Weights of a small transformer language model: width 256, 4924 steps.
MLP neurons of a small language model. Each row is named by its layer, matrix (gate and up: input weights) and neuron, and shows model dimensions 112-239. Each number is 50 + 15 x the weight over its row's rms, rounded and kept within 0 to 99. A neuron's up and down rows have the sign that makes its largest values positive.
After each neuron's rows, "fires in" lists the words (lower case) most often at its 100 highest values on Wikipedia text that the model never trained on.

L2.gate74:38 59 24 50 62 40 40 45 44 62 47 42 37 32 61 27 69 64 36 46 68 28 59 42 58 34 66 55 30 39 20 56 63 52 44 36 57 69 54 43 46 80 54 55 27 57 34 49 51 77 67 52 39 53 80 58 23 31 62 42 38 62 32 71 69 57 59 20 77 21 35 56 88 64 44 62 56 52 69 54 82 59 29 52 52 54 47 45 51 54 63 37 71 44 45 46 57 59 33 37 55 65 72 67 48 89 38 40 50 69 54 42 46 56 34 92 64 31 86 44 42 64 40 54 46 66 52 49
L2.up74:81 59 83 73 61 42 31 55 61 34 73 78 49 18 39 73 69 65 37 43 26 58 36 37 36 48 40 56 62 57 40 31 87 44 41 54 77 39 46 63 66 38 62 57 47 45 60 67 34 38 53 51 48 24 69 38 63 70 71 76 44 37 15 42 44 47 33 47 78 37 33 57 64 68 38 63 57 38 77 52 46 61 56 58 38 44 69 56 39 27 40 47 53 44 62 30 92 92 50 36 15 60 62 62 42 72 61 76 42 45 52 39 49 38 25 55 49 58 67 67 06 60 34 48 38 41 38 51
fires in: "is", "was", "international", "metres"

L6.gate696:65 59 72 32 54 55 57 42 52 50 53 42 83 38 44 41 58 44 42 12 52 40 72 48 53 41 57 47 29 64 35 23 65 67 40 53 41 55 49 63 81 50 52 80 20 49 30 78 32 53 81 63 39 76 68 48 29 57 52 54 47 54 45 47 36 23 44 37 55 38 29 51 52 52 59 51 41 34 71 56 55 68 64 35 55 53 83 49 31 76 66 40 32 85 69 52 71 65 58 66 59 65 35 64 30 64 41 48 34 45 48 61 43 51 37 43 53 28 34 45 64 57 56 68 60 62 60 36
L6.up696:39 30 52 57 48 69 27 91 49 45 68 42 37 59 33 39 60 45 28 32 51 22 55 36 46 53 50 91 43 70 60 44 45 44 29 48 59 30 48 43 48 70 60 38 57 59 39 40 39 39 72 57 56 56 50 31 41 81 74 62 55 63 49 42 65 20 39 49 34 44 10 41 59 36 48 37 63 49 44 74 85 53 48 47 46 67 32 64 44 30 34 50 46 26 66 47 50 70 42 42 61 50 30 50 37 34 14 40 50 80 53 37 55 50 38 45 51 40 36 49 66 46 45 56 77 64 46 58
fires in: "of", "during", "fifteen"

L6.gate426:21 62 50 46 52 29 42 58 65 44 37 37 49 75 39 61 68 61 27 09 56 27 49 68 57 62 43 22 42 35 66 62 31 46 51 49 43 60 52 61 45 29 52 73 35 46 72 45 71 35 64 56 67 59 66 71 65 57 57 68 27 52 62 42 67 43 43 62 34 76 70 66 72 39 69 63 63 35 53 45 54 46 45 68 48 39 34 42 64 41 34 26 56 65 45 66 44 24 34 66 46 33 54 29 41 44 67 32 44 56 46 41 36 52 93 36 56 58 58 68 31 31 45 29 21 30 49 56
L6.up426:66 15 33 23 72 31 38 68 59 63 64 48 34 66 59 33 59 52 65 55 49 43 49 65 85 29 63 72 27 68 23 68 51 78 48 53 45 38 39 46 60 75 19 62 54 41 39 69 48 39 55 64 64 45 34 52 42 40 43 47 39 81 45 54 28 85 54 59 52 66 46 61 45 49 38 49 17 54 46 30 38 29 39 64 68 52 44 16 39 61 27 47 84 54 61 49 39 32 65 37 63 46 67 26 36 44 35 59 58 42 35 33 54 24 19 57 59 55 65 64 43 49 57 29 59 66 50 36
fires in: "one", "first", "only", "another", "three"

L2.gate583:43 32 60 36 32 54 30 55 69 68 44 28 71 43 68 76 75 60 51 53 45 63 38 44 59 48 75 42 40 51 56 64 70 32 41 21 65 50 12 35 76 58 78 38 54 63 48 51 64 50 78 53 38 53 59 40 45 54 57 67 34 29 34 40 57 54 42 43 71 50 45 34 45 56 56 55 37 48 53 38 43 38 31 68 20 24 58 61 53 46 46 49 59 35 38 51 44 47 45 37 66 48 57 78 50 42 60 62 42 84 52 61 67 70 61 73 56 53 46 54 50 43 20 43 46 54 60 41
L2.up583:30 72 69 46 60 69 42 61 38 13 63 53 66 36 75 45 59 30 58 36 59 48 34 39 39 45 69 50 93 70 31 44 53 41 26 45 34 62 77 53 56 40 57 19 75 30 32 59 33 52 34 55 58 53 37 13 63 32 53 61 69 20 41 41 67 60 57 41 49 52 24 25 24 31 73 77 79 35 63 69 16 83 47 30 54 41 58 57 61 45 54 57 80 43 51 41 49 42 53 44 57 36 57 40 31 39 65 28 48 65 39 54 71 55 45 54 37 26 57 78 51 64 44 51 66 61 58 34
fires in: "is", "are", "built", "isolated"

L2.gate299:70 54 59 68 47 78 66 43 52 64 49 42 62 40 11 59 56 46 69 33 29 70 54 58 32 44 11 62 59 31 25 34 54 36 36 61 54 49 70 55 28 79 48 42 77 67 32 53 42 56 55 48 93 39 40 30 66 26 67 64 59 25 41 39 46 65 26 48 84 34 58 39 30 56 53 73 61 67 22 58 30 60 81 49 58 45 58 33 63 55 66 71 41 51 50 43 59 57 77 35 51 47 59 28 30 41 60 67 56 81 31 60 35 29 27 33 45 29 46 53 45 40 50 51 48 49 59 58
L2.up299:91 28 62 47 49 78 50 55 60 51 62 45 56 43 29 42 62 50 55 30 44 54 51 49 45 42 23 45 30 36 41 43 51 54 80 59 68 44 76 55 43 55 37 48 71 60 24 77 28 55 72 51 65 53 27 39 46 51 67 61 56 50 51 79 56 61 33 54 71 34 28 49 47 43 49 47 56 56 24 41 58 67 67 49 50 11 50 23 43 50 92 47 32 54 67 42 55 50 54 49 43 60 54 16 32 36 73 53 58 58 17 22 56 58 28 08 72 45 45 39 38 53 55 63 49 57 52 48
fires in: "final", "1st", "championship", "2nd", "first", "second"

L4.gate358:64 75 93 78 64 59 83 54 72 79 48 41 55 48 52 82 63 63 67 30 51 43 68 44 81 57 55 77 73 80 27 63 45 38 50 37 37 47 39 44 32 37 41 65 67 77 44 50 40 23 26 60 51 68 65 38 70 56 50 62 39 10 54 73 75 50 73 61 83 53 51 40 38 53 25 61 47 49 42 41 37 48 44 58 51 39 43 46 53 28 66 56 53 51 48 79 60 61 48 24 34 48 52 35 43 54 55 58 57 76 57 51 73 85 44 25 42 57 51 52 50 44 48 23 68 42 29 16
L4.up358:58 64 35 42 68 72 55 59 66 46 58 45 43 48 47 40 51 46 42 55 45 69 68 45 66 23 37 57 42 50 42 22 75 43 18 47 61 55 62 64 61 55 43 43 44 66 56 36 38 55 48 61 23 69 69 39 62 49 38 59 50 43 52 92 62 61 47 35 80 60 68 54 52 43 45 45 76 46 76 37 34 45 85 46 64 28 94 44 58 42 45 42 53 31 48 49 45 61 51 57 36 47 70 40 67 56 52 46 44 26 27 61 88 50 54 77 51 50 39 56 55 53 50 47 32 22 42 30
fires in: "it", "there", "he", "they", "she", "heard"

L2.gate149:66 05 37 49 39 17 62 63 50 46 90 50 50 09 76 49 29 46 37 50 44 51 56 26 38 46 29 65 44 59 38 68 77 42 36 47 61 54 74 45 80 66 62 72 44 42 61 41 48 48 47 70 27 86 54 42 38 46 32 65 56 71 38 60 27 33 54 32 66 62 70 39 46 65 29 45 40 45 39 49 60 42 64 35 34 51 69 49 30 84 55 58 42 62 61 40 41 55 39 38 20 48 67 76 31 56 55 59 58 45 48 41 38 45 41 38 50 33 38 00 62 57 40 35 14 71 62 52
L2.up149:64 73 45 46 42 49 50 51 66 48 43 43 80 59 58 66 71 56 46 37 63 54 43 41 30 45 43 68 79 52 50 24 45 30 23 35 57 28 64 45 25 35 40 48 47 72 29 47 51 34 58 74 73 48 73 16 60 45 41 45 44 19 63 74 72 57 60 84 62 68 48 42 57 42 31 50 63 51 46 43 59 49 49 55 34 23 39 92 29 41 17 17 46 45 65 46 75 24 61 41 64 38 48 58 63 47 20 39 33 43 44 32 53 49 63 53 29 37 26 60 40 67 57 56 52 57 34 43
fires in: "world", "interest", "climate", "november", "interested"

L5.gate166:39 43 44 46 40 50 64 69 25 74 53 50 42 54 65 48 58 44 57 41 45 39 27 59 46 24 42 52 31 32 37 37 49 76 57 56 47 53 58 57 44 55 53 74 54 56 57 33 48 35 72 61 53 64 42 21 63 35 39 46 82 35 49 40 82 82 28 52 56 40 35 40 35 56 10 50 64 52 29 44 31 63 62 39 47 46 34 60 33 43 48 44 48 36 66 68 43 51 78 46 64 28 41 50 27 69 33 51 44 54 51 56 56 55 46 50 68 35 56 43 71 57 88 43 55 38 65 40
L5.up166:42 16 46 40 61 49 65 36 62 60 06 59 60 40 20 26 62 40 53 63 54 38 50 54 65 34 48 54 64 52 74 63 71 85 69 49 33 34 59 33 58 72 60 32 53 85 29 40 53 60 64 51 45 52 37 41 46 34 69 65 44 35 55 49 74 71 41 40 51 22 74 57 41 41 40 38 43 57 50 31 45 62 51 38 46 53 37 39 40 57 45 68 68 43 38 68 47 47 50 48 77 51 52 70 73 39 31 69 33 23 43 70 65 87 52 48 47 53 74 19 68 38 58 55 46 54 72 31
fires in: "for", "to", "of", "not", "missed"

L2.gate50:32 60 37 50 27 73 44 27 50 58 50 53 61 22 57 57 80 48 28 55 62 32 42 58 81 44 49 61 81 62 46 62 63 57 34 76 52 39 32 36 72 28 65 53 43 76 51 39 39 25 49 50 60 73 52 36 56 50 27 38 37 31 49 55 54 63 74 42 49 42 53 59 45 70 65 72 38 45 63 43 42 57 49 49 69 53 84 37 52 33 49 25 59 50 55 53 53 58 69 48 54 67 42 54 38 71 55 71 78 66 47 39 48 37 56 40 55 33 70 36 31 61 29 29 72 30 33 42
L2.up50:55 62 59 40 57 34 34 78 50 42 65 35 42 32 53 73 32 54 42 37 70 51 23 35 33 39 57 58 43 99 62 35 51 36 69 52 04 30 45 41 49 23 62 24 80 63 51 39 44 18 37 26 44 64 27 40 55 79 29 47 60 36 39 48 76 67 56 52 51 53 45 56 39 39 38 41 40 38 22 47 47 52 76 52 48 49 62 53 45 55 62 54 77 42 68 50 42 41 60 45 59 37 49 62 57 39 51 40 71 39 52 33 75 58 17 43 48 59 71 39 77 64 58 60 82 45 61 53
fires in: "at", "following", "0", "2", "1", "is"

L5.gate161:65 54 55 33 39 47 64 69 44 79 50 23 36 60 64 53 46 89 55 52 33 64 74 38 64 46 70 36 42 25 40 39 18 70 41 79 32 59 44 27 70 44 52 54 53 62 30 55 63 47 32 71 67 59 47 45 59 26 41 60 43 58 66 67 52 63 26 48 36 01 51 46 45 42 62 42 43 54 66 54 47 46 48 36 35 56 87 51 73 51 65 39 38 41 33 38 42 57 55 72 59 42 55 28 48 54 22 52 42 16 51 26 57 13 40 45 67 48 59 32 52 82 61 61 80 50 54 32
L5.up161:79 41 50 49 56 52 44 65 53 61 15 36 25 44 54 50 54 69 72 48 65 44 32 57 43 68 59 39 58 30 40 54 34 61 49 85 76 46 35 55 47 36 38 43 39 29 53 58 50 40 40 55 49 64 47 25 60 43 40 54 48 53 49 30 69 73 52 52 47 60 46 53 66 41 30 80 36 40 29 31 11 48 81 27 46 73 24 42 36 36 72 52 73 53 54 41 53 74 63 29 58 29 39 44 55 55 30 61 63 37 55 46 63 25 68 40 38 63 59 42 75 53 33 67 61 33 55 39
fires in: "to", "may"

L2.gate703:72 43 72 53 41 42 83 56 46 43 54 53 31 53 30 41 75 45 49 38 86 38 38 55 81 55 50 28 45 48 36 50 46 23 40 78 55 56 62 64 34 48 39 45 64 44 27 48 32 66 58 76 32 55 44 64 78 58 53 07 76 32 33 27 22 60 48 43 20 59 50 34 33 51 63 44 50 47 61 41 67 56 47 17 33 52 70 36 53 61 70 41 41 53 53 44 70 46 47 50 39 54 44 61 65 51 83 31 61 36 41 66 54 62 50 41 59 72 37 31 49 71 31 40 73 30 50 48
L2.up703:45 31 52 56 56 62 63 51 55 67 51 50 47 76 53 58 43 47 42 52 38 38 54 40 40 51 34 34 76 63 40 56 36 63 50 32 27 40 48 44 45 40 53 44 48 60 57 58 51 30 22 47 66 68 21 55 58 42 38 67 93 66 37 64 69 70 57 62 51 12 38 25 52 44 41 54 52 53 63 61 52 76 78 61 47 53 72 29 49 33 54 50 48 45 51 55 32 27 68 42 44 50 71 36 42 57 43 70 74 42 52 33 19 40 60 66 46 42 46 48 40 56 42 51 71 43 11 40
fires in: "1", "2", "3"

L2.gate8:43 52 65 59 49 51 55 53 61 54 54 63 75 31 58 59 50 69 50 47 56 42 28 27 62 46 53 47 72 51 79 35 61 43 66 52 36 36 46 40 42 36 66 52 49 48 51 72 54 67 32 85 39 83 63 63 65 80 64 62 30 58 26 62 53 70 61 66 46 73 38 34 41 65 67 80 21 44 46 79 23 68 45 43 53 76 63 58 49 52 39 73 46 49 53 38 73 66 31 59 65 63 59 50 48 60 39 20 52 58 42 22 49 50 38 59 50 34 31 69 69 26 45 64 30 67 56 32
L2.up8:44 31 55 53 45 65 50 41 57 58 77 62 56 24 51 65 42 51 51 76 58 33 46 47 48 56 13 41 73 32 78 40 52 50 30 38 54 52 52 54 54 50 56 47 61 54 51 49 36 43 29 74 63 66 56 44 82 56 48 50 67 49 29 52 45 83 44 39 57 64 48 16 44 72 85 28 35 51 39 51 31 93 69 55 29 62 65 65 49 41 36 62 72 51 48 43 79 42 59 33 56 54 65 38 55 43 35 39 66 28 67 45 36 50 57 27 25 43 36 59 72 34 18 60 38 62 62 63
fires in: "had", "fij", "stage"

L2.gate343:63 42 51 75 45 54 34 57 57 66 36 41 58 39 58 40 32 54 57 63 51 45 59 43 39 50 41 55 52 23 60 35 75 61 50 27 62 55 16 51 63 66 41 64 50 55 60 52 30 41 29 36 14 76 50 76 36 52 83 31 36 64 42 61 43 40 43 48 44 45 34 77 33 52 48 56 25 21 74 62 43 47 54 33 47 44 47 50 70 60 64 52 50 77 69 44 57 54 08 61 51 57 70 49 39 39 48 51 40 63 38 48 19 69 29 62 75 20 33 56 57 38 40 70 22 75 71 37
L2.up343:38 52 38 45 11 79 51 47 36 47 45 64 51 49 81 51 44 42 39 67 73 28 30 41 52 56 44 44 55 66 36 57 73 62 26 49 35 43 44 53 63 54 65 41 34 43 72 49 22 48 60 35 64 40 34 55 33 51 46 73 65 61 28 40 54 49 23 29 61 38 61 41 39 37 50 19 78 46 10 43 44 27 39 40 31 60 59 39 64 52 60 58 53 60 50 57 69 39 44 40 65 39 73 57 50 39 34 68 61 50 47 58 65 58 33 39 49 32 37 42 58 73 57 51 49 51 49 49
fires in: "is", "was", "of"

L4.gate91:39 39 70 57 47 44 28 38 45 78 59 18 41 41 57 63 14 46 52 77 42 38 27 55 19 55 56 55 70 86 60 73 58 62 36 51 49 48 60 45 53 30 79 63 59 81 11 53 62 67 68 51 33 32 20 27 56 61 34 51 30 48 54 53 46 64 40 51 69 54 47 51 53 26 50 54 21 53 29 47 53 73 15 33 40 35 35 42 61 53 52 37 46 35 51 58 61 53 56 26 61 33 41 56 54 60 50 34 55 52 64 80 54 40 58 48 58 59 56 50 52 38 51 58 53 30 86 51
L4.up91:30 55 28 60 45 59 29 68 36 58 37 40 34 41 69 58 42 66 56 55 61 70 47 52 59 51 28 64 39 27 54 81 20 20 61 33 71 34 51 48 44 82 49 22 73 44 39 55 36 37 40 46 56 57 35 29 80 38 48 42 44 18 35 48 70 42 49 32 68 63 72 34 49 28 50 41 69 47 53 41 54 63 72 36 51 46 60 57 69 37 72 68 63 58 62 58 65 46 54 36 54 37 40 40 42 70 56 82 29 27 27 56 67 58 40 56 52 54 71 44 66 66 58 75 30 26 42 35
fires in: "can", "did", "may", "does", "capable", "a"

L2.gate525:60 48 69 74 72 56 49 51 59 55 40 42 48 59 39 60 72 85 66 19 64 54 48 41 56 31 30 52 56 83 47 37 43 28 55 26 62 25 59 33 58 55 44 59 55 67 59 71 50 39 40 26 34 47 55 35 44 53 62 17 45 22 47 45 57 30 53 59 35 38 48 59 54 33 27 67 41 41 46 50 37 41 32 28 54 18 59 60 36 38 48 36 59 54 39 82 75 53 69 27 32 38 28 52 27 52 62 82 59 77 38 00 45 37 60 70 64 48 39 54 63 54 59 66 40 72 39 40
L2.up525:33 22 45 67 40 67 83 37 63 39 65 43 56 61 44 56 48 51 67 47 55 68 65 53 42 32 30 64 63 56 56 39 67 58 56 65 54 49 59 55 69 56 56 71 35 50 69 70 47 51 58 48 36 29 27 60 35 74 44 40 67 63 40 47 30 35 48 66 27 23 47 74 35 43 42 25 51 59 33 51 33 49 48 36 30 50 81 71 31 56 29 39 47 42 42 66 53 53 66 43 51 17 63 44 66 47 48 77 61 50 60 12 46 29 52 43 41 22 41 52 71 73 62 83 51 69 54 58
fires in: "known", "cultural", "political", "nuclear", "pop", "military"

L11.gate369:73 40 40 67 98 59 46 36 23 57 50 70 61 32 51 29 34 34 42 44 29 38 59 43 57 10 65 26 52 65 42 71 49 42 55 56 30 49 65 56 68 60 66 61 42 65 45 43 47 56 50 67 32 32 21 45 56 46 39 48 32 54 67 49 46 37 34 35 43 43 51 45 64 29 62 45 60 50 53 42 64 44 28 29 43 65 29 58 69 43 45 52 37 46 52 36 42 17 58 32 40 72 39 44 57 46 42 53 56 38 30 24 52 47 93 39 48 84 30 66 45 59 73 54 46 36 35 45
L11.up369:50 48 61 45 48 25 47 56 49 67 60 51 73 41 56 43 84 39 77 52 50 35 48 59 60 54 45 41 52 46 62 31 54 43 59 98 59 42 44 66 55 59 55 47 40 33 69 39 36 71 43 36 47 51 69 41 80 45 35 54 41 44 59 46 51 46 65 28 38 37 63 30 43 45 50 93 57 55 89 69 67 40 23 68 74 90 60 49 45 75 41 42 67 58 49 43 67 54 54 53 61 62 56 45 34 72 23 72 44 53 43 72 41 49 19 58 53 63 50 63 77 47 54 42 46 15 45 51
fires in: "an"

L5.gate607:62 74 47 44 56 44 73 60 52 63 57 38 53 46 30 47 36 22 43 35 55 52 54 39 55 22 68 57 44 33 35 63 37 35 65 52 47 40 61 59 58 50 34 73 44 46 46 48 42 44 76 47 68 29 16 56 37 41 29 50 51 56 58 53 37 58 50 67 48 60 48 57 60 75 59 58 24 18 43 39 42 63 43 66 46 57 58 28 46 62 82 78 59 54 36 56 85 36 26 25 44 31 39 80 58 68 62 60 63 58 52 55 43 29 59 35 65 34 48 43 28 56 55 58 35 47 75 22
L5.up607:46 55 65 55 57 66 49 41 42 47 52 39 86 44 51 60 44 53 71 52 39 46 55 35 64 48 62 49 36 61 40 56 30 46 36 34 70 50 18 71 21 69 70 71 38 63 43 69 20 53 56 58 10 55 51 51 79 68 53 56 28 60 65 59 35 54 41 71 73 61 52 61 56 51 60 72 79 51 56 61 63 50 53 29 42 56 88 49 44 64 46 69 49 45 45 52 38 58 47 50 55 32 88 57 82 35 47 33 34 49 28 67 00 44 27 47 68 53 30 39 49 62 53 59 77 90 85 46
fires in: "an", "a", "type", "caesia"

L10.gate244:45 49 43 72 75 45 31 39 60 68 32 39 35 61 38 25 43 44 58 55 98 63 55 44 42 49 84 29 43 67 62 44 74 47 58 59 43 49 45 50 53 63 77 43 55 50 62 65 56 48 58 65 52 20 32 76 38 43 37 59 49 46 67 39 52 64 84 62 46 51 44 33 60 25 34 53 42 41 46 46 30 46 29 52 61 55 39 61 83 58 79 75 33 61 64 58 46 57 63 59 46 49 52 72 43 51 33 44 21 43 42 21 36 53 43 41 66 49 50 41 36 42 54 48 36 33 43 66
L10.up244:72 35 53 34 53 58 48 39 59 49 33 65 69 62 53 52 55 50 40 26 63 43 38 53 74 29 35 63 77 69 51 53 50 19 29 55 74 76 34 66 23 54 61 26 32 34 39 71 34 33 56 62 60 28 54 38 59 47 70 64 55 46 61 22 59 48 20 72 12 17 71 70 27 46 27 62 47 41 31 55 48 59 47 74 51 50 54 65 45 66 37 31 50 36 32 32 72 76 63 63 48 63 33 55 51 56 69 51 24 42 46 35 47 43 41 50 53 59 51 48 37 75 39 65 56 46 56 53
fires in: "was", "is", "also", "became", "currently", "remained"

L2.gate364:55 41 57 66 70 72 45 21 29 52 72 46 43 63 37 51 53 41 44 40 26 53 70 53 64 34 76 58 72 31 59 57 60 45 37 57 49 56 56 30 56 13 56 58 53 48 49 50 64 49 35 82 52 54 70 46 57 54 45 31 69 46 28 57 74 76 59 64 51 48 94 60 51 34 87 75 24 60 41 61 47 57 25 73 63 38 35 53 66 51 41 78 54 66 52 51 68 53 47 41 67 61 51 58 61 51 78 45 23 61 57 44 62 57 48 78 62 47 70 56 51 52 65 57 71 38 58 53
L2.up364:45 24 44 48 58 82 69 47 48 38 81 52 55 33 41 34 36 46 48 63 55 54 84 59 48 30 72 61 56 35 19 42 32 73 44 44 55 77 59 43 53 51 50 52 72 54 32 33 56 47 58 61 22 49 57 41 62 54 56 26 48 15 33 61 48 87 17 51 47 48 60 37 63 19 46 53 48 47 51 66 53 62 25 74 33 51 62 62 56 54 34 64 61 50 47 61 53 47 42 56 53 31 62 59 53 35 55 47 45 44 63 71 55 31 67 70 30 52 51 65 51 45 52 57 67 51 70 64
fires in: "would", "they"

L2.gate297:56 42 77 74 62 40 59 39 73 71 73 37 50 64 61 73 98 57 36 49 51 50 72 54 45 41 20 47 46 47 37 46 58 64 55 42 60 37 53 58 35 60 49 56 15 68 16 70 48 16 48 56 65 58 39 45 51 42 58 41 70 42 46 32 42 73 28 60 69 67 61 64 61 29 38 60 37 73 42 44 39 38 43 44 59 59 26 49 48 41 88 41 28 79 41 56 54 67 54 44 44 63 22 39 31 64 70 47 35 36 39 61 55 56 48 38 52 94 39 55 46 55 67 45 35 43 32 50
L2.up297:32 33 59 81 28 29 59 45 89 67 41 66 58 60 80 55 99 45 32 46 17 38 45 53 44 55 28 35 58 56 73 34 32 74 27 63 57 37 37 79 51 42 38 74 45 57 43 38 41 39 34 63 41 40 23 52 66 43 55 50 63 40 68 43 30 50 32 39 48 84 46 53 46 51 83 69 49 77 45 55 23 43 67 46 53 54 31 68 45 51 53 59 45 51 38 46 47 56 52 52 25 55 57 23 70 33 76 52 47 39 41 40 30 64 37 50 33 50 07 63 39 51 71 62 48 65 43 73
fires in: "united", "short", "download", "shot"

L2.gate3:43 42 43 37 35 52 54 58 45 86 50 45 69 40 44 52 75 42 59 58 48 86 58 49 34 47 60 47 64 76 13 18 51 77 69 40 50 45 63 34 65 57 55 45 41 52 66 50 51 50 65 18 49 72 33 54 57 42 47 38 55 67 47 58 37 50 49 37 47 35 66 42 29 30 17 51 44 58 25 64 31 46 75 53 69 46 72 52 44 26 43 95 54 23 55 60 46 46 42 26 63 48 36 43 32 52 50 57 66 31 32 39 49 37 39 43 70 78 72 07 44 53 26 42 74 64 38 45
L2.up3:34 51 46 39 49 60 40 60 47 52 57 66 60 63 64 52 68 48 51 58 31 56 44 57 64 40 29 46 72 52 26 54 44 72 39 61 63 52 38 57 44 52 79 53 55 55 63 38 43 29 32 66 40 51 26 48 57 58 24 65 56 29 51 47 76 88 10 16 41 35 46 52 74 61 36 53 40 43 68 28 14 56 64 28 39 38 57 45 60 37 52 79 55 69 39 69 79 52 35 43 49 43 51 40 34 54 30 69 41 22 54 26 56 63 64 48 55 40 35 53 45 49 08 50 73 32 33 39
fires in: "born", "1", "2", "states", "3"

L11.gate270:44 20 33 52 67 59 57 59 52 35 47 52 23 46 68 50 39 83 32 67 74 30 20 37 59 59 55 34 28 60 22 70 57 63 51 69 58 53 53 37 52 59 68 45 43 66 67 48 43 42 24 64 48 49 51 40 67 45 39 51 36 65 41 53 50 61 52 54 54 79 56 35 14 63 50 37 41 57 45 36 37 50 43 51 68 75 99 38 48 47 67 66 55 74 30 65 70 66 52 50 59 56 42 65 61 53 49 62 37 59 44 53 64 47 55 43 50 48 39 64 61 10 39 49 60 47 43 42
L11.up270:48 69 43 46 38 65 30 32 44 40 64 64 42 66 76 26 50 34 56 55 60 41 36 39 50 57 36 65 31 17 25 44 48 45 47 41 28 45 43 47 66 48 52 55 60 49 54 48 41 48 51 79 36 27 45 72 66 70 34 41 39 25 27 34 44 89 32 58 41 67 65 60 31 78 57 49 68 51 69 35 73 40 38 55 52 62 65 41 42 60 50 73 27 62 44 48 48 40 47 58 57 61 82 47 37 75 59 47 25 55 53 44 44 61 41 73 55 44 52 69 62 38 52 60 64 48 51 44
fires in: "has", "had", "have"

L3.gate459:47 50 67 50 54 42 45 44 53 80 63 30 22 57 58 33 35 46 66 43 77 44 34 47 55 41 44 35 37 37 52 62 27 45 46 50 39 52 20 19 57 48 55 33 38 55 38 53 73 51 46 38 54 52 39 47 61 59 59 54 43 28 59 59 64 66 56 44 47 58 52 66 31 32 74 61 42 55 37 78 42 56 38 22 63 32 56 42 64 44 48 54 48 66 69 74 39 73 31 21 37 58 42 62 16 45 52 56 45 55 48 44 57 70 43 29 72 74 42 57 38 27 31 50 69 56 42 34
L3.up459:38 26 27 53 52 58 54 48 59 68 61 60 58 59 43 56 52 40 26 34 49 42 54 59 40 44 27 68 40 29 17 70 33 63 38 73 53 76 59 56 70 44 44 18 55 42 47 44 32 56 47 59 20 51 52 69 40 41 42 66 49 72 54 65 51 72 38 40 60 53 40 38 41 30 59 26 57 60 75 69 20 40 54 58 38 36 68 55 61 50 37 25 46 73 50 40 38 64 54 49 51 50 88 65 67 34 36 83 50 25 38 43 33 35 41 34 39 55 36 53 47 35 69 69 56 41 33 64
fires in: "well", "part", "3"

L11.gate375:47 60 47 36 73 30 68 35 26 39 42 65 34 28 36 28 39 41 65 60 52 29 16 58 48 50 87 06 46 48 24 52 24 60 68 57 67 37 63 61 62 45 43 43 28 27 58 66 55 37 45 55 64 40 57 59 35 83 61 61 52 51 26 64 48 55 41 54 62 44 49 53 75 57 66 58 42 48 38 45 35 29 52 34 44 44 70 62 62 31 31 48 41 46 44 52 74 47 38 44 60 50 64 55 51 42 52 60 58 31 38 72 32 51 63 64 57 38 60 76 56 37 42 63 48 46 58 32
L11.up375:57 53 42 72 64 65 77 51 72 61 59 39 63 45 26 54 55 66 34 40 45 68 32 59 61 60 55 53 52 56 33 66 28 50 37 46 37 85 62 58 68 70 28 49 51 60 73 32 56 46 42 70 52 34 62 47 31 60 49 66 34 47 55 40 38 97 57 55 43 35 47 71 58 51 35 64 30 59 60 46 41 28 33 51 69 58 44 57 50 36 41 28 19 50 51 58 56 57 51 43 60 31 50 66 67 33 36 76 56 52 73 44 38 34 58 50 45 75 34 59 63 47 40 70 79 59 47 50
fires in: "would", "may", "will", "can", "was", "could"

L11.gate61:46 58 62 56 55 34 56 48 42 51 47 17 72 56 78 54 51 37 79 24 57 48 29 38 52 69 42 54 30 33 59 46 63 36 41 54 32 42 39 61 68 36 88 70 57 60 52 50 48 44 43 31 38 54 27 38 36 39 58 46 62 43 30 60 38 73 28 45 43 51 27 44 20 61 60 88 23 34 48 68 48 56 67 43 64 23 62 11 57 35 62 44 34 35 37 49 49 43 33 67 57 58 53 69 47 49 53 60 48 74 44 42 80 82 53 26 64 37 57 68 52 51 53 44 39 40 52 38
L11.up61:12 40 43 40 58 45 73 53 34 50 62 49 55 52 55 32 38 60 60 79 57 51 49 55 35 52 27 51 50 51 64 38 32 50 38 14 28 45 32 38 69 68 44 33 44 48 44 43 43 32 65 31 35 51 52 52 57 62 65 75 48 19 50 28 39 53 49 46 53 40 47 37 57 44 62 75 57 28 50 28 43 33 33 31 39 38 23 46 40 64 52 31 46 32 30 81 38 21 46 62 56 62 66 38 55 54 63 69 53 87 70 43 40 59 46 78 35 42 27 32 67 53 24 35 19 70 24 62
fires in: "known", "is", "was", "written", "and"